{
  "num_hidden_layers": 9,
  "hidden_size": 224,
  "num_attention_heads": 3,
  "num_key_value_heads": 3,
  "head_dim": 64,
  "intermediate_size": 896,
  "vocab_size": 2048,
  "hidden_act": "gelu",
  "norm": "layernorm",
  "norm_place": "pre",
  "norm_eps": 1e-05,
  "positions": "rope",
  "rope_theta": 10000.0,
  "rope_fraction": 0.25,
  "qk_norm": false,
  "attn_scale": 0.125,
  "bias": "all",
  "tie_word_embeddings": false,
  "parallel_block": true,
  "init": "uniform",
  "init_std_qkv": 0.0434,
  "init_std_o": 0.0111,
  "init_std_up": 0.0434,
  "init_std_down": 0.00512,
  "optimizer": "muon_variant",
  "learning_rate": 0.00253,
  "lr_mult_o": 3.0,
  "beta1": 0.9,
  "lr_head": 0.0049,
  "max_grad_norm": 1.0,
  "warmup_steps": 200,
  "schedule": "wsd",
  "decay_fraction": 0.679,
  "decay_shape": "pow",
  "final_lr_fraction": 0.1,
  "batch_tokens": [16384, 32768, 49152],
  "max_seq_len": 512,
  "doc_mask": false,
  "train_tokens": 282000000,
  "max_steps": 8661,
  "dataset": "wikipedia_en"
}
MLP neurons of a small language model. Each row is named by its layer, matrix (up: input weights; down: output weights) and neuron, and shows model dimensions 80-207. Each number is 50 + 12 x the weight over its row's rms, rounded and kept within 0 to 99.
After each neuron's rows, "fires after" lists the tokens most often just before its 100 highest values on Wikipedia text that the model never trained on.

L6.up388:46 34 52 69 26 60 31 49 57 62 50 41 56 46 39 61 61 41 44 45 38 70 59 58 71 43 43 41 50 63 31 66 39 38 54 60 36 53 42 68 40 36 61 37 62 42 72 52 49 68 33 42 46 57 56 45 21 81 41 42 63 60 30 59 43 70 39 58 64 58 58 43 58 24 51 42 62 63 35 53 58 55 50 47 78 72 47 63 53 59 56 52 46 58 30 34 44 52 62 52 46 48 30 46 51 74 42 47 50 69 74 57 46 60 40 56 22 45 41 70 55 67 41 49 42 45 58 74
L6.down388:51 42 49 58 43 38 61 70 62 46 55 44 51 37 49 53 44 49 33 54 77 40 50 43 48 26 33 48 48 69 46 40 40 40 54 41 62 56 32 49 54 54 51 33 46 52 55 63 42 57 25 56 40 48 63 28 29 53 62 52 39 40 38 28 47 58 62 41 90 48 48 48 48 64 43 38 64 52 50 47 47 46 53 60 60 43 69 71 75 72 44 64 58 39 62 35 40 51 40 51 52 51 56 62 29 26 48 58 61 52 44 48 51 48 54 42 51 61 60 42 51 61 77 55 47 66 52 46
fires after: "m", " M", "ag", "um", "b", "k"

L3.up349:48 45 50 39 42 86 56 42 49 51 62 40 49 45 38 17 58 43 48 46 52 54 48 73 48 59 50 47 55 65 51 33 57 32 35 40 46 48 47 69 62 66 45 52 43 31 51 67 84 53 23 49 61 44 53 59 48 61 81 47 49 47 62 54 47 41 51 45 42 66 62 40 46 53 59 43 27 51 67 33 56 53 52 64 40 60 63 31 55 45 50 61 67 57 22 47 45 47 57 37 40 46 44 55 82 78 55 48 56 36 56 43 21 59 43 44 44 65 49 33 54 29 46 45 60 35 66 44
L3.down349:46 70 56 37 46 64 43 62 47 43 49 36 45 55 28 60 46 60 41 49 54 60 39 59 57 47 47 45 37 52 49 43 51 67 43 47 51 34 59 50 42 65 48 48 61 47 31 41 79 41 47 59 53 57 58 58 45 74 46 58 46 59 45 39 66 37 49 37 40 39 50 62 55 46 65 77 43 30 50 40 44 53 54 47 59 24 53 37 75 37 46 49 60 27 79 55 52 40 38 51 52 49 54 83 34 41 35 62 38 65 39 44 61 67 60 36 33 54 60 48 67 32 25 48 72 45 52 56
fires after: " G", " g", " ne", " l", " H", " h"

L6.up655:42 52 60 57 58 35 39 57 40 38 21 25 36 33 48 60 56 61 44 52 43 43 76 38 80 64 37 35 40 56 58 48 66 74 50 34 32 40 44 51 43 64 48 50 62 42 43 44 63 55 71 49 53 46 58 68 50 60 48 54 36 49 49 59 45 55 77 42 50 51 45 39 53 36 48 36 40 51 31 89 57 51 36 43 48 55 58 50 63 54 83 46 44 67 48 34 60 58 35 41 41 52 31 49 32 59 76 67 46 63 49 79 52 73 63 55 37 65 53 31 58 53 51 41 54 54 52 54
L6.down655:47 54 51 58 57 56 54 57 54 63 63 39 46 64 49 35 59 45 41 56 40 58 31 42 43 66 44 57 47 44 58 50 34 43 61 36 36 48 65 47 58 42 43 50 57 40 67 40 42 44 65 45 55 41 31 28 39 42 47 33 44 31 38 65 43 56 69 24 66 84 48 51 62 41 77 54 45 38 56 52 39 40 43 22 47 61 70 28 44 50 57 47 71 27 57 53 40 51 22 36 45 84 46 43 27 37 45 56 65 45 51 58 29 68 49 57 61 36 55 81 61 46 55 37 59 48 57 76
fires after: "-", ":", "m", " m"

L3.up124:50 48 46 37 53 50 57 56 49 52 51 54 46 57 51 24 55 58 40 47 34 40 47 64 53 43 54 50 48 36 56 71 33 56 37 50 37 39 56 59 66 43 47 40 55 56 39 58 47 46 55 57 30 46 59 47 56 53 76 29 36 23 54 35 47 37 47 61 42 28 37 58 69 71 61 47 48 56 37 40 71 47 56 55 28 54 63 53 34 65 44 45 45 58 40 68 46 45 40 54 35 44 40 53 58 59 49 38 48 30 66 59 55 58 48 43 65 63 46 54 31 43 60 29 62 69 54 59
L3.down124:24 60 56 43 38 45 51 52 38 58 39 75 48 61 55 53 56 44 37 48 20 61 67 39 57 52 44 60 55 67 47 62 61 56 54 55 57 54 66 30 44 54 46 29 35 36 56 43 48 49 44 56 45 65 55 43 52 44 57 49 45 31 43 55 57 69 43 74 59 46 43 38 66 76 55 82 52 61 55 73 48 37 44 33 49 41 54 52 43 45 58 43 69 66 55 55 61 49 42 51 79 40 27 57 33 53 61 55 43 69 40 47 65 40 44 59 33 37 46 30 48 60 56 65 49 52 37 33
fires after: " C", " c", "\n", " |", " L", "L"

L3.up90:61 66 49 33 47 58 31 46 28 47 50 44 78 59 45 48 42 36 55 47 34 43 47 57 62 44 41 60 56 45 56 53 64 66 20 53 55 61 54 58 43 35 48 35 77 57 53 36 63 59 56 46 43 43 41 54 31 47 58 46 61 28 50 47 62 45 37 63 58 49 49 42 58 53 42 47 57 62 42 48 54 60 58 54 50 44 43 59 44 61 53 55 36 46 34 78 57 50 59 50 57 52 49 53 52 67 35 52 51 44 53 53 51 66 47 62 62 71 48 68 61 44 45 66 60 35 62 67
L3.down90:48 42 51 53 46 49 60 54 51 57 59 55 49 37 54 45 48 52 45 69 56 65 34 47 48 56 41 43 45 42 48 56 51 69 61 46 62 54 56 58 33 38 39 56 53 65 54 49 69 31 55 50 45 39 36 74 50 59 42 56 47 61 00 69 59 53 28 38 51 51 39 49 52 69 54 52 60 45 27 22 69 41 55 55 60 44 55 50 63 70 60 46 63 75 56 74 49 60 45 56 46 43 45 40 46 49 54 45 50 34 41 45 49 30 46 43 61 63 35 28 58 46 46 43 40 37 78 37
fires after: " r", " C", " c", " inc", " s", " bel"

L3.up811:52 47 52 38 48 56 49 67 19 69 41 37 56 39 37 36 55 51 48 51 45 54 68 92 68 58 45 54 34 50 44 65 30 43 48 71 55 42 50 69 38 77 44 52 47 46 51 50 41 25 44 56 58 41 49 45 19 55 47 57 41 52 52 38 39 50 50 75 36 45 69 51 50 41 65 58 64 58 50 51 47 39 48 69 19 61 56 41 60 33 31 71 48 61 43 67 60 36 46 11 42 66 61 41 60 51 55 49 35 59 62 64 51 60 58 57 48 40 52 43 49 43 46 46 51 56 56 27
L3.down811:38 48 51 34 52 56 29 43 45 62 52 63 52 35 60 67 41 45 47 62 47 66 58 68 55 41 41 67 26 49 58 63 48 32 58 86 63 54 60 47 47 34 51 44 55 40 45 52 54 28 44 40 54 48 65 58 24 81 66 57 48 57 56 57 62 52 50 60 57 25 46 37 50 46 46 53 36 49 67 55 58 35 47 71 52 42 57 35 58 21 61 53 47 43 53 34 32 51 43 58 53 49 57 52 55 46 65 46 45 55 59 79 42 76 59 81 52 27 44 43 50 47 44 40 57 38 57 56
fires after: " c", " g", " l", " due", " am", " because"

L6.up529:34 56 54 56 77 33 46 47 55 64 64 60 36 37 71 57 44 61 39 51 42 46 58 50 52 31 48 52 47 50 33 49 44 54 47 52 51 47 63 43 53 33 44 23 25 44 33 38 56 57 57 38 54 70 67 54 48 29 26 41 61 57 58 36 59 56 37 63 45 59 68 33 54 37 41 52 33 54 39 42 58 28 42 19 57 61 71 53 32 79 36 63 35 44 59 62 51 48 67 34 43 37 50 55 52 60 46 38 53 47 58 40 39 47 49 60 44 62 34 58 57 43 46 57 45 41 43 56
L6.down529:66 40 49 48 65 48 62 57 50 43 26 47 48 41 59 43 47 70 46 54 56 45 34 60 60 28 48 64 44 41 53 59 54 37 49 53 27 59 42 52 63 42 66 65 43 57 40 49 63 60 46 49 30 43 28 35 39 27 34 69 78 55 68 45 32 53 45 54 49 58 71 43 45 44 75 83 24 40 47 66 38 31 51 66 45 49 50 50 41 22 43 32 45 37 64 64 51 60 43 54 39 49 68 42 45 58 46 25 52 34 59 58 64 51 69 33 51 62 45 45 60 68 48 62 42 54 66 38
fires after: " of", " in", " the", "1", " with", " a"

L3.up318:64 64 59 65 50 61 40 51 49 26 48 67 62 67 39 46 42 59 46 41 50 45 49 26 40 37 40 43 74 76 53 36 65 45 43 42 44 57 39 47 44 52 46 56 45 63 42 40 44 50 47 33 50 45 70 45 38 54 60 24 17 56 50 42 47 45 17 46 54 55 41 53 44 58 67 43 46 58 42 38 36 54 51 53 47 37 40 62 72 51 78 27 68 40 37 65 51 46 36 44 52 53 43 62 37 65 54 41 47 51 37 72 28 49 43 51 44 47 58 52 56 47 51 46 46 51 42 51
L3.down318:41 40 57 45 60 48 31 73 60 48 38 58 48 49 66 63 48 32 58 31 39 66 38 66 24 38 33 52 64 58 45 54 62 46 43 44 61 37 57 70 48 49 67 43 79 41 48 57 52 45 61 36 50 49 53 48 64 49 53 41 46 30 66 44 47 41 54 61 66 54 73 45 52 69 42 65 56 65 43 32 43 56 70 76 39 44 58 34 45 25 42 34 52 65 69 64 54 56 54 27 65 49 65 35 50 61 55 50 58 84 58 38 50 33 60 65 38 58 42 42 66 46 58 51 66 39 23 54
fires after: " en", "7", " dis", "6", "9", " em"

L3.up183:55 46 71 77 44 44 48 57 83 50 62 34 56 58 72 59 59 44 46 44 44 58 48 33 41 63 52 38 58 46 45 50 51 38 43 40 31 59 51 50 53 36 50 63 55 30 55 47 54 50 35 45 52 64 38 58 63 46 43 51 45 36 62 47 54 38 69 57 56 51 64 31 51 44 53 55 63 60 65 22 56 73 60 38 71 65 76 73 47 38 51 46 61 54 48 35 77 63 29 45 45 36 31 57 48 54 52 53 45 72 51 36 44 55 46 48 25 19 71 41 55 65 55 33 68 44 48 35
L3.down183:41 60 52 69 54 45 53 56 57 70 42 39 53 47 39 47 52 45 59 35 36 65 47 66 55 43 55 52 34 62 48 56 46 52 43 62 52 75 54 54 53 57 48 58 69 36 38 65 52 54 39 38 55 17 45 48 49 42 65 35 44 59 48 31 63 55 41 45 48 47 47 43 40 45 56 48 39 43 63 43 40 55 45 58 37 52 48 55 41 28 48 62 42 64 50 56 48 62 65 45 55 56 36 65 47 88 59 56 62 69 65 64 27 60 39 14 45 22 39 52 73 57 59 46 35 67 61 49
fires after: " ar", " Ar", "m", " M", "a", "M"

L3.up676:47 49 56 37 33 74 58 40 31 50 55 55 60 61 53 53 50 57 48 74 69 30 47 41 49 39 63 50 36 51 85 42 61 35 47 67 57 26 59 51 38 56 40 36 37 56 26 55 41 57 38 68 47 68 52 40 45 61 50 23 30 73 46 58 41 53 57 55 44 47 70 48 57 40 54 68 46 48 55 44 47 52 52 47 83 58 37 64 39 48 46 56 50 47 32 48 41 56 52 56 71 33 58 48 45 53 27 41 61 47 36 34 39 59 58 46 71 58 67 57 63 30 42 50 53 45 83 41
L3.down676:39 54 75 42 53 53 49 51 31 49 36 68 41 53 66 34 61 51 71 56 62 56 73 44 46 45 39 47 52 37 40 48 54 45 48 34 43 56 35 39 43 57 34 79 55 78 40 60 50 30 26 62 34 48 32 63 47 65 52 46 44 38 47 52 47 52 63 60 47 61 57 56 30 58 56 49 36 61 31 50 51 46 47 59 63 62 43 51 37 62 56 40 37 38 34 35 46 52 15 47 54 55 43 66 56 54 49 35 43 55 54 41 50 39 49 53 59 38 79 41 58 54 30 36 75 46 40 48
fires after: " St", " G", " No", " v", " H", " T"

L3.up182:37 42 46 49 37 81 56 57 50 38 43 37 52 48 41 52 62 54 30 35 62 34 57 74 53 43 60 71 65 41 29 58 61 47 47 44 40 40 48 46 39 41 56 55 62 32 59 59 61 47 49 57 78 33 36 51 46 45 52 53 41 47 48 57 49 49 61 32 44 55 48 39 62 60 43 56 61 45 63 39 50 50 37 50 60 46 72 48 39 27 51 38 66 54 51 45 43 60 56 58 56 27 43 50 43 58 51 50 44 58 50 60 45 34 57 49 62 37 42 54 65 54 53 18 57 44 58 70
L3.down182:40 43 55 51 74 46 49 56 46 21 38 44 41 35 52 43 35 30 62 43 62 63 63 64 58 40 46 43 47 56 51 39 40 60 65 71 52 57 44 44 37 33 62 44 42 35 50 58 51 44 54 67 44 43 47 60 40 58 65 50 53 56 50 27 62 55 62 26 59 61 34 69 58 46 51 75 49 57 49 60 62 66 79 70 32 43 54 38 38 54 41 39 70 46 60 71 36 56 51 46 35 29 57 39 56 54 47 35 41 63 55 61 62 53 72 63 40 48 37 30 52 35 72 38 65 54 42 49
fires after: " st", "'", " ne", " Y", " le", " f"

L6.up37:32 49 40 80 34 73 49 54 37 49 39 56 58 36 54 50 54 58 52 53 37 48 58 33 56 54 65 40 79 36 20 43 50 32 47 59 46 56 69 46 57 38 48 61 55 50 49 42 41 52 34 51 32 52 62 83 37 37 52 63 65 48 55 68 55 59 51 35 48 34 40 49 49 50 46 57 63 47 57 38 56 61 39 70 42 64 56 53 54 61 51 53 51 27 41 51 48 62 42 46 67 65 67 42 49 47 40 45 33 59 37 56 56 28 58 38 38 53 45 57 54 57 48 35 55 17 20 65
L6.down37:29 48 51 65 48 56 48 35 32 39 54 50 34 48 51 71 55 70 67 21 54 53 50 26 66 52 61 38 68 40 50 70 52 53 50 67 45 61 71 58 42 49 39 54 55 35 45 62 45 32 40 67 50 61 38 58 46 80 48 46 58 58 35 58 71 31 50 75 49 67 70 46 39 36 70 32 53 30 53 55 38 61 50 52 46 52 48 37 45 52 59 44 45 28 53 51 54 36 44 60 58 43 37 55 58 47 48 52 62 42 46 75 38 36 31 33 44 49 59 39 63 38 24 60 54 31 65 53
fires after: " a", " his", "'s", "er", " with", "=="

L3.up321:55 54 43 45 63 59 60 43 32 44 55 50 48 66 67 45 49 58 51 46 45 32 47 44 29 44 68 38 40 49 42 31 58 49 45 55 47 59 45 53 40 55 61 27 49 42 43 46 59 57 61 61 40 49 56 74 41 38 63 56 60 40 38 28 54 27 47 29 58 40 42 51 64 50 45 51 52 42 61 38 48 46 27 26 71 87 45 23 44 46 42 51 40 58 40 42 48 50 52 57 45 24 49 56 62 39 52 49 48 63 32 51 38 53 55 42 60 52 34 63 62 36 55 76 52 63 50 42
L3.down321:48 30 58 43 28 67 45 56 50 31 45 56 55 61 55 42 52 60 53 51 45 30 32 57 29 43 50 58 58 64 44 51 53 27 47 44 51 49 39 68 43 35 51 35 52 65 27 55 46 26 36 44 42 51 50 36 52 52 52 81 77 55 22 42 41 40 39 49 67 70 33 51 50 71 40 58 47 46 43 54 47 48 58 58 44 54 59 34 52 70 56 37 52 70 31 39 45 36 31 43 64 37 58 47 60 34 34 61 64 55 58 64 50 17 38 63 52 70 32 39 63 38 64 41 51 52 52 54
fires after: " Me", "T", " K", " N", " Y", " st"

L6.up391:59 64 29 60 43 44 49 66 54 45 49 50 44 45 42 42 62 54 49 39 48 52 48 41 77 55 50 52 57 36 61 63 50 42 60 26 28 47 44 66 56 18 43 52 54 49 57 46 59 61 41 33 17 58 52 54 53 21 63 63 53 60 61 44 29 34 61 51 52 56 49 55 51 61 78 59 55 42 41 40 46 59 67 47 46 62 31 63 46 28 40 45 81 62 51 73 45 47 49 43 53 48 48 50 63 54 72 46 60 62 45 49 58 59 52 48 35 59 32 56 65 36 71 52 52 52 50 51
L6.down391:59 56 39 36 63 52 46 41 47 43 50 63 39 45 46 43 41 65 48 57 72 40 54 57 53 32 39 64 46 50 45 77 43 68 43 57 41 38 75 25 31 61 20 46 57 36 72 59 31 61 56 47 47 49 51 38 34 49 47 43 52 64 35 53 46 50 54 61 60 62 56 48 66 46 50 40 53 44 62 52 48 66 45 58 46 77 51 37 45 55 37 32 40 55 41 44 37 51 63 57 40 71 44 25 48 39 46 44 53 49 52 46 33 63 49 55 45 81 54 61 56 38 79 62 31 51 46 51
fires after: " H", " University", " h", " He"

L6.up101:33 40 60 35 37 34 57 47 56 37 59 40 65 43 66 57 45 49 64 46 39 61 53 62 50 67 51 48 65 59 57 82 40 57 38 58 24 69 42 31 60 30 45 39 44 43 41 58 58 58 74 61 38 52 45 50 34 36 51 65 69 53 43 35 70 32 60 57 42 55 60 26 34 37 58 73 67 48 40 40 45 38 61 28 45 48 67 28 42 66 37 58 55 39 63 36 33 32 27 46 51 52 54 57 63 53 54 65 53 51 58 54 38 66 46 63 43 55 53 49 62 51 71 32 75 43 70 36
L6.down101:67 65 50 42 62 54 56 61 48 68 41 56 34 60 52 58 53 57 62 60 72 47 54 69 77 45 43 32 46 47 55 54 40 55 68 40 57 40 32 32 52 51 72 46 39 58 65 58 80 49 54 57 31 56 40 31 58 50 43 51 56 57 46 83 57 46 40 44 43 47 52 51 53 42 27 36 30 62 41 33 53 53 42 45 39 64 65 34 53 57 41 49 54 40 26 57 50 68 45 39 62 54 50 46 67 53 57 49 18 49 63 48 43 49 58 57 75 46 62 18 46 62 54 55 36 39 47 30
fires after: " n", " the", " M", " V", " m", " v"

L3.up176:51 53 58 30 67 63 55 52 44 53 55 50 68 66 39 48 80 37 33 59 40 45 49 41 56 35 47 55 59 59 64 36 52 31 51 29 36 40 19 36 43 49 54 57 58 38 25 46 49 53 55 52 45 42 48 32 54 37 39 58 47 41 56 60 66 56 41 54 25 31 43 70 35 45 58 64 56 43 45 62 51 71 59 58 40 41 35 57 85 50 67 61 46 62 47 60 67 49 64 52 72 19 79 43 40 59 37 47 69 53 37 44 35 66 29 62 61 57 50 42 38 53 32 44 60 50 54 40
L3.down176:48 36 32 49 48 30 48 64 63 55 44 67 48 43 56 65 58 58 31 59 43 79 39 65 41 45 54 38 65 27 49 51 47 47 62 44 70 45 30 39 40 56 55 65 47 48 53 37 55 62 50 58 51 31 36 44 46 26 28 49 60 63 70 63 35 39 62 49 55 39 54 55 42 56 72 31 58 53 39 49 66 45 42 40 44 47 43 44 48 54 72 38 48 34 70 40 52 47 53 58 60 63 62 32 65 41 31 45 43 41 39 69 47 28 53 41 50 24 48 45 50 37 59 57 37 71 44 43
fires after: " E", " re", " e", " R", " s", " En"

L6.up744:63 63 71 51 30 47 45 44 52 54 71 55 55 62 54 61 45 56 51 49 45 26 46 66 62 52 47 44 49 53 26 44 58 43 42 36 31 48 83 29 37 73 35 67 40 44 42 35 54 78 40 41 34 36 50 53 47 47 43 64 50 37 68 39 51 39 59 60 43 60 55 58 17 42 65 54 52 68 29 46 59 28 63 45 62 41 43 38 62 39 21 40 43 49 65 48 41 74 44 51 52 56 59 47 37 48 34 56 50 60 66 58 41 41 65 74 38 58 53 67 50 50 62 57 35 60 69 41
L6.down744:57 39 40 68 64 25 72 57 57 52 48 41 32 72 64 63 34 39 41 50 56 47 45 40 54 36 61 55 41 48 84 82 48 56 37 53 46 39 50 33 69 49 56 35 39 35 34 59 61 40 46 41 49 58 36 49 41 27 65 45 40 41 52 34 53 57 49 40 66 59 52 45 40 36 57 55 37 52 29 34 40 64 67 32 41 55 30 57 52 58 56 64 67 52 54 52 60 58 67 55 32 74 28 56 63 60 39 33 56 65 40 54 34 43 67 43 47 37 39 39 72 55 60 65 55 50 62 68
fires after: " of", " at", " to", " from", "m", " in"

L3.up85:62 39 72 61 58 47 48 45 62 69 53 55 47 34 40 44 50 68 57 65 34 68 46 39 51 85 67 53 50 52 54 55 58 41 57 48 69 33 32 52 51 47 37 47 61 31 41 70 45 41 46 46 55 56 69 46 53 52 63 30 61 28 39 62 59 78 32 55 39 58 40 47 50 39 40 32 37 41 59 35 34 53 55 60 60 39 53 30 46 64 48 44 57 49 54 51 39 34 33 59 56 64 65 56 31 41 49 31 62 42 47 32 72 43 42 46 65 43 54 49 33 41 71 49 42 42 58 45
L3.down85:61 58 69 38 56 60 44 39 42 33 37 56 40 61 40 38 65 43 53 60 66 40 49 62 35 42 23 49 64 93 61 62 41 50 71 42 41 58 64 34 51 48 46 53 32 27 72 29 50 41 43 63 35 48 50 46 52 49 56 58 52 56 74 50 49 55 52 45 53 62 36 44 61 57 64 57 61 52 50 39 44 59 65 68 55 67 51 52 53 42 66 41 52 41 23 64 23 62 52 65 41 52 55 52 51 43 42 64 50 53 31 47 39 72 50 70 43 55 57 53 66 61 48 56 48 59 68 28
fires after: " v", "b", " Val", "ad", " V"

L6.up703:57 52 62 48 35 31 70 62 48 63 64 52 55 60 56 45 46 56 48 54 71 63 63 56 63 55 48 54 50 59 49 41 53 43 69 55 62 61 59 63 51 39 47 57 57 82 34 42 70 34 58 29 33 69 64 57 32 54 57 50 56 37 54 29 51 48 62 49 72 46 76 37 51 62 52 51 58 43 55 47 43 42 37 24 52 59 50 45 43 32 49 54 75 45 47 62 48 49 23 40 38 42 35 54 59 58 37 41 60 25 23 32 53 76 43 54 36 32 48 65 62 35 46 43 39 62 51 33
L6.down703:39 33 34 49 43 40 49 45 42 40 45 55 53 40 43 81 37 46 27 55 57 29 47 62 46 68 49 53 62 40 65 44 60 44 44 50 49 38 77 47 25 31 23 43 38 51 77 73 53 63 65 62 54 33 42 47 62 45 58 66 51 39 62 52 50 47 74 32 52 61 41 50 43 48 36 55 46 39 73 42 35 54 54 73 47 43 48 45 16 46 43 51 51 40 48 42 47 52 68 48 16 64 46 56 47 53 59 56 73 60 64 46 52 44 59 63 48 47 34 50 59 49 56 51 70 49 58 70
fires after: "er", "ter", "ch", "mer", "an"

L3.up876:53 39 83 58 53 75 50 58 38 64 50 71 44 50 40 36 34 26 51 47 54 31 56 47 49 48 50 51 33 45 44 38 47 42 50 56 35 55 43 39 59 31 62 44 41 46 51 30 53 64 70 30 46 42 65 28 58 48 58 42 45 55 60 46 61 69 47 42 54 26 39 46 53 56 58 50 46 54 52 52 61 55 42 52 32 60 53 44 41 44 48 62 71 46 60 44 43 69 51 18 50 61 41 48 35 56 35 34 46 60 61 25 49 55 75 42 60 51 66 77 51 43 56 48 53 19 51 32
L3.down876:40 56 58 29 49 62 34 62 41 62 52 52 53 57 56 68 38 50 53 68 70 54 51 50 65 51 49 44 60 57 76 49 42 62 54 43 40 66 52 56 56 35 46 30 50 57 48 34 34 27 46 39 26 48 71 58 42 65 49 37 47 51 55 38 58 65 35 69 60 69 55 40 72 63 57 23 43 60 66 31 37 56 40 67 42 40 54 71 45 47 52 22 61 41 60 49 38 59 73 48 56 48 74 35 29 32 46 49 49 44 37 67 41 16 36 51 80 51 30 42 46 53 46 44 56 36 58 56
fires after: " g", "\n\n", " G"

L6.up837:39 53 27 68 65 51 54 30 50 41 37 70 47 48 45 53 49 65 32 46 44 50 31 43 38 60 30 61 46 66 58 71 52 43 25 42 70 60 49 52 72 47 73 34 41 64 42 63 58 49 59 55 47 48 61 59 45 36 45 46 44 67 47 55 48 49 30 62 63 44 63 49 32 49 39 42 58 51 47 41 48 50 58 67 73 61 30 40 60 46 34 63 52 43 43 60 51 58 18 64 46 43 50 45 23 67 43 43 55 36 52 56 39 43 71 42 56 52 53 45 42 55 51 67 46 43 52 54
L6.down837:62 39 51 63 32 43 48 36 37 55 55 59 54 49 34 74 39 51 47 46 52 57 54 51 41 33 57 45 46 56 33 53 37 55 68 56 56 56 37 51 44 59 57 47 61 42 59 55 55 53 73 45 11 56 53 54 46 53 59 52 30 62 40 40 52 60 81 49 34 47 18 72 61 42 30 31 35 68 56 47 29 45 59 48 64 49 30 66 76 45 56 60 57 66 43 53 56 60 43 53 42 32 58 39 47 16 39 73 47 59 33 39 61 44 64 63 43 39 52 46 33 52 46 61 46 39 48 35
fires after: " was", " dis", "9", "-", " to", " d"

L3.up714:46 51 49 39 33 36 45 50 68 48 42 48 44 56 60 57 29 35 47 66 66 33 73 39 59 37 74 43 65 36 35 36 46 45 50 55 37 43 52 64 39 60 36 45 51 37 43 49 35 62 33 46 55 45 63 31 49 48 55 35 54 64 64 43 56 65 38 53 43 30 54 61 47 47 51 72 70 47 55 69 51 57 34 42 46 22 44 57 61 26 44 62 61 42 49 61 60 67 56 35 56 61 40 54 50 58 29 57 71 75 53 52 53 57 51 43 58 30 81 40 66 47 53 48 61 40 45 46
L3.down714:75 37 60 71 57 53 42 90 76 30 54 60 53 48 40 36 51 56 38 67 57 28 40 50 41 70 54 61 47 48 59 39 45 35 48 57 41 52 60 64 27 28 51 42 52 53 53 75 54 41 23 49 66 57 43 34 57 39 50 59 67 39 43 61 65 72 65 42 59 54 59 57 39 49 58 41 41 31 49 52 49 54 41 41 36 42 49 28 38 55 43 46 38 42 27 58 60 58 29 35 64 62 47 47 28 40 21 41 57 61 64 55 43 27 61 45 61 63 67 26 56 62 49 47 46 54 48 47
fires after: " B", " h", " T", " M", " C", " H"

L6.up465:44 40 47 51 42 47 65 48 56 31 36 40 55 61 44 49 62 37 55 43 71 48 49 38 59 54 66 61 49 35 13 44 40 61 57 66 51 79 49 53 65 55 56 60 44 30 51 66 63 42 50 35 79 63 57 48 70 39 59 63 47 47 43 40 39 28 48 33 47 32 65 47 61 57 51 47 61 59 39 68 45 48 52 50 54 29 52 54 51 64 51 53 67 40 31 56 65 58 53 57 54 56 30 43 54 47 55 54 24 47 40 37 72 50 49 43 49 46 26 65 72 25 55 42 49 53 82 31
L6.down465:38 32 50 44 43 51 46 41 48 53 45 62 39 34 57 62 65 57 29 71 65 44 50 58 41 53 32 54 63 49 55 51 68 61 54 78 70 52 47 42 46 59 69 51 51 47 53 46 48 45 46 52 47 50 40 60 51 49 43 30 45 34 70 51 42 37 59 61 38 17 35 26 58 46 44 66 32 57 68 45 54 56 64 51 52 39 64 40 42 45 57 34 53 59 55 50 51 41 34 54 32 60 55 59 27 49 68 60 63 55 45 61 61 49 30 80 60 54 50 62 47 61 58 66 43 30 36 47
fires after: "5", "0", "8", "7", "6", "st"

L6.up325:58 42 46 45 60 30 65 35 51 52 41 59 55 50 40 54 48 41 52 46 39 66 58 60 45 49 56 54 50 45 34 50 56 47 57 61 83 28 54 48 57 56 46 40 46 58 43 43 64 61 55 47 55 64 47 60 58 41 43 50 61 56 53 34 27 46 45 45 42 49 47 40 49 57 40 61 56 70 36 52 66 54 42 51 57 46 48 63 68 68 55 41 44 50 46 42 30 51 56 24 29 53 47 31 35 45 65 51 47 37 57 47 52 41 26 49 68 47 75 30 27 57 60 18 36 35 56 65
L6.down325:49 48 46 45 39 41 56 56 48 44 66 48 75 42 53 28 47 51 73 38 42 69 56 49 45 53 58 46 59 44 66 52 59 49 59 65 60 44 49 64 38 54 51 33 29 65 57 38 48 49 65 61 46 41 64 39 51 63 51 42 52 69 51 40 56 38 51 43 49 55 45 58 49 53 52 55 39 42 53 41 59 65 45 56 63 42 55 57 45 25 72 50 44 51 78 69 73 83 46 47 62 64 60 22 48 54 33 53 25 60 22 49 40 33 27 59 40 43 52 48 60 36 42 40 35 32 65 37
fires after: " the", "-", "'s", " his", "et"

L3.up157:59 29 45 51 43 57 39 43 47 59 52 41 36 62 52 48 56 50 45 57 35 48 58 56 59 36 55 54 33 51 42 37 40 44 53 64 58 44 53 43 76 47 49 47 57 13 38 58 30 67 55 44 58 47 70 37 65 64 59 55 69 60 47 60 55 42 40 61 64 20 51 42 60 62 45 71 58 57 51 50 32 58 39 40 56 47 56 49 53 53 70 32 61 32 29 66 58 61 58 60 51 75 36 60 52 64 65 60 48 56 66 49 24 43 46 60 26 52 42 45 50 38 48 56 18 51 48 51
L3.down157:55 70 49 37 51 47 41 25 65 53 28 63 43 50 65 47 48 66 39 70 72 60 60 54 46 47 61 48 40 68 40 42 75 61 48 66 50 59 47 42 64 51 58 32 41 42 25 61 48 68 37 58 39 51 60 73 48 43 42 47 38 57 43 22 56 52 43 53 63 61 39 30 37 35 45 63 43 54 46 58 51 55 29 22 52 61 55 45 52 54 55 54 69 49 70 47 51 54 46 57 48 45 53 38 29 46 46 44 69 51 42 43 63 47 31 36 63 47 63 68 45 32 68 50 61 52 57 45
fires after: " g", " C", "our", " G", " Am", " d"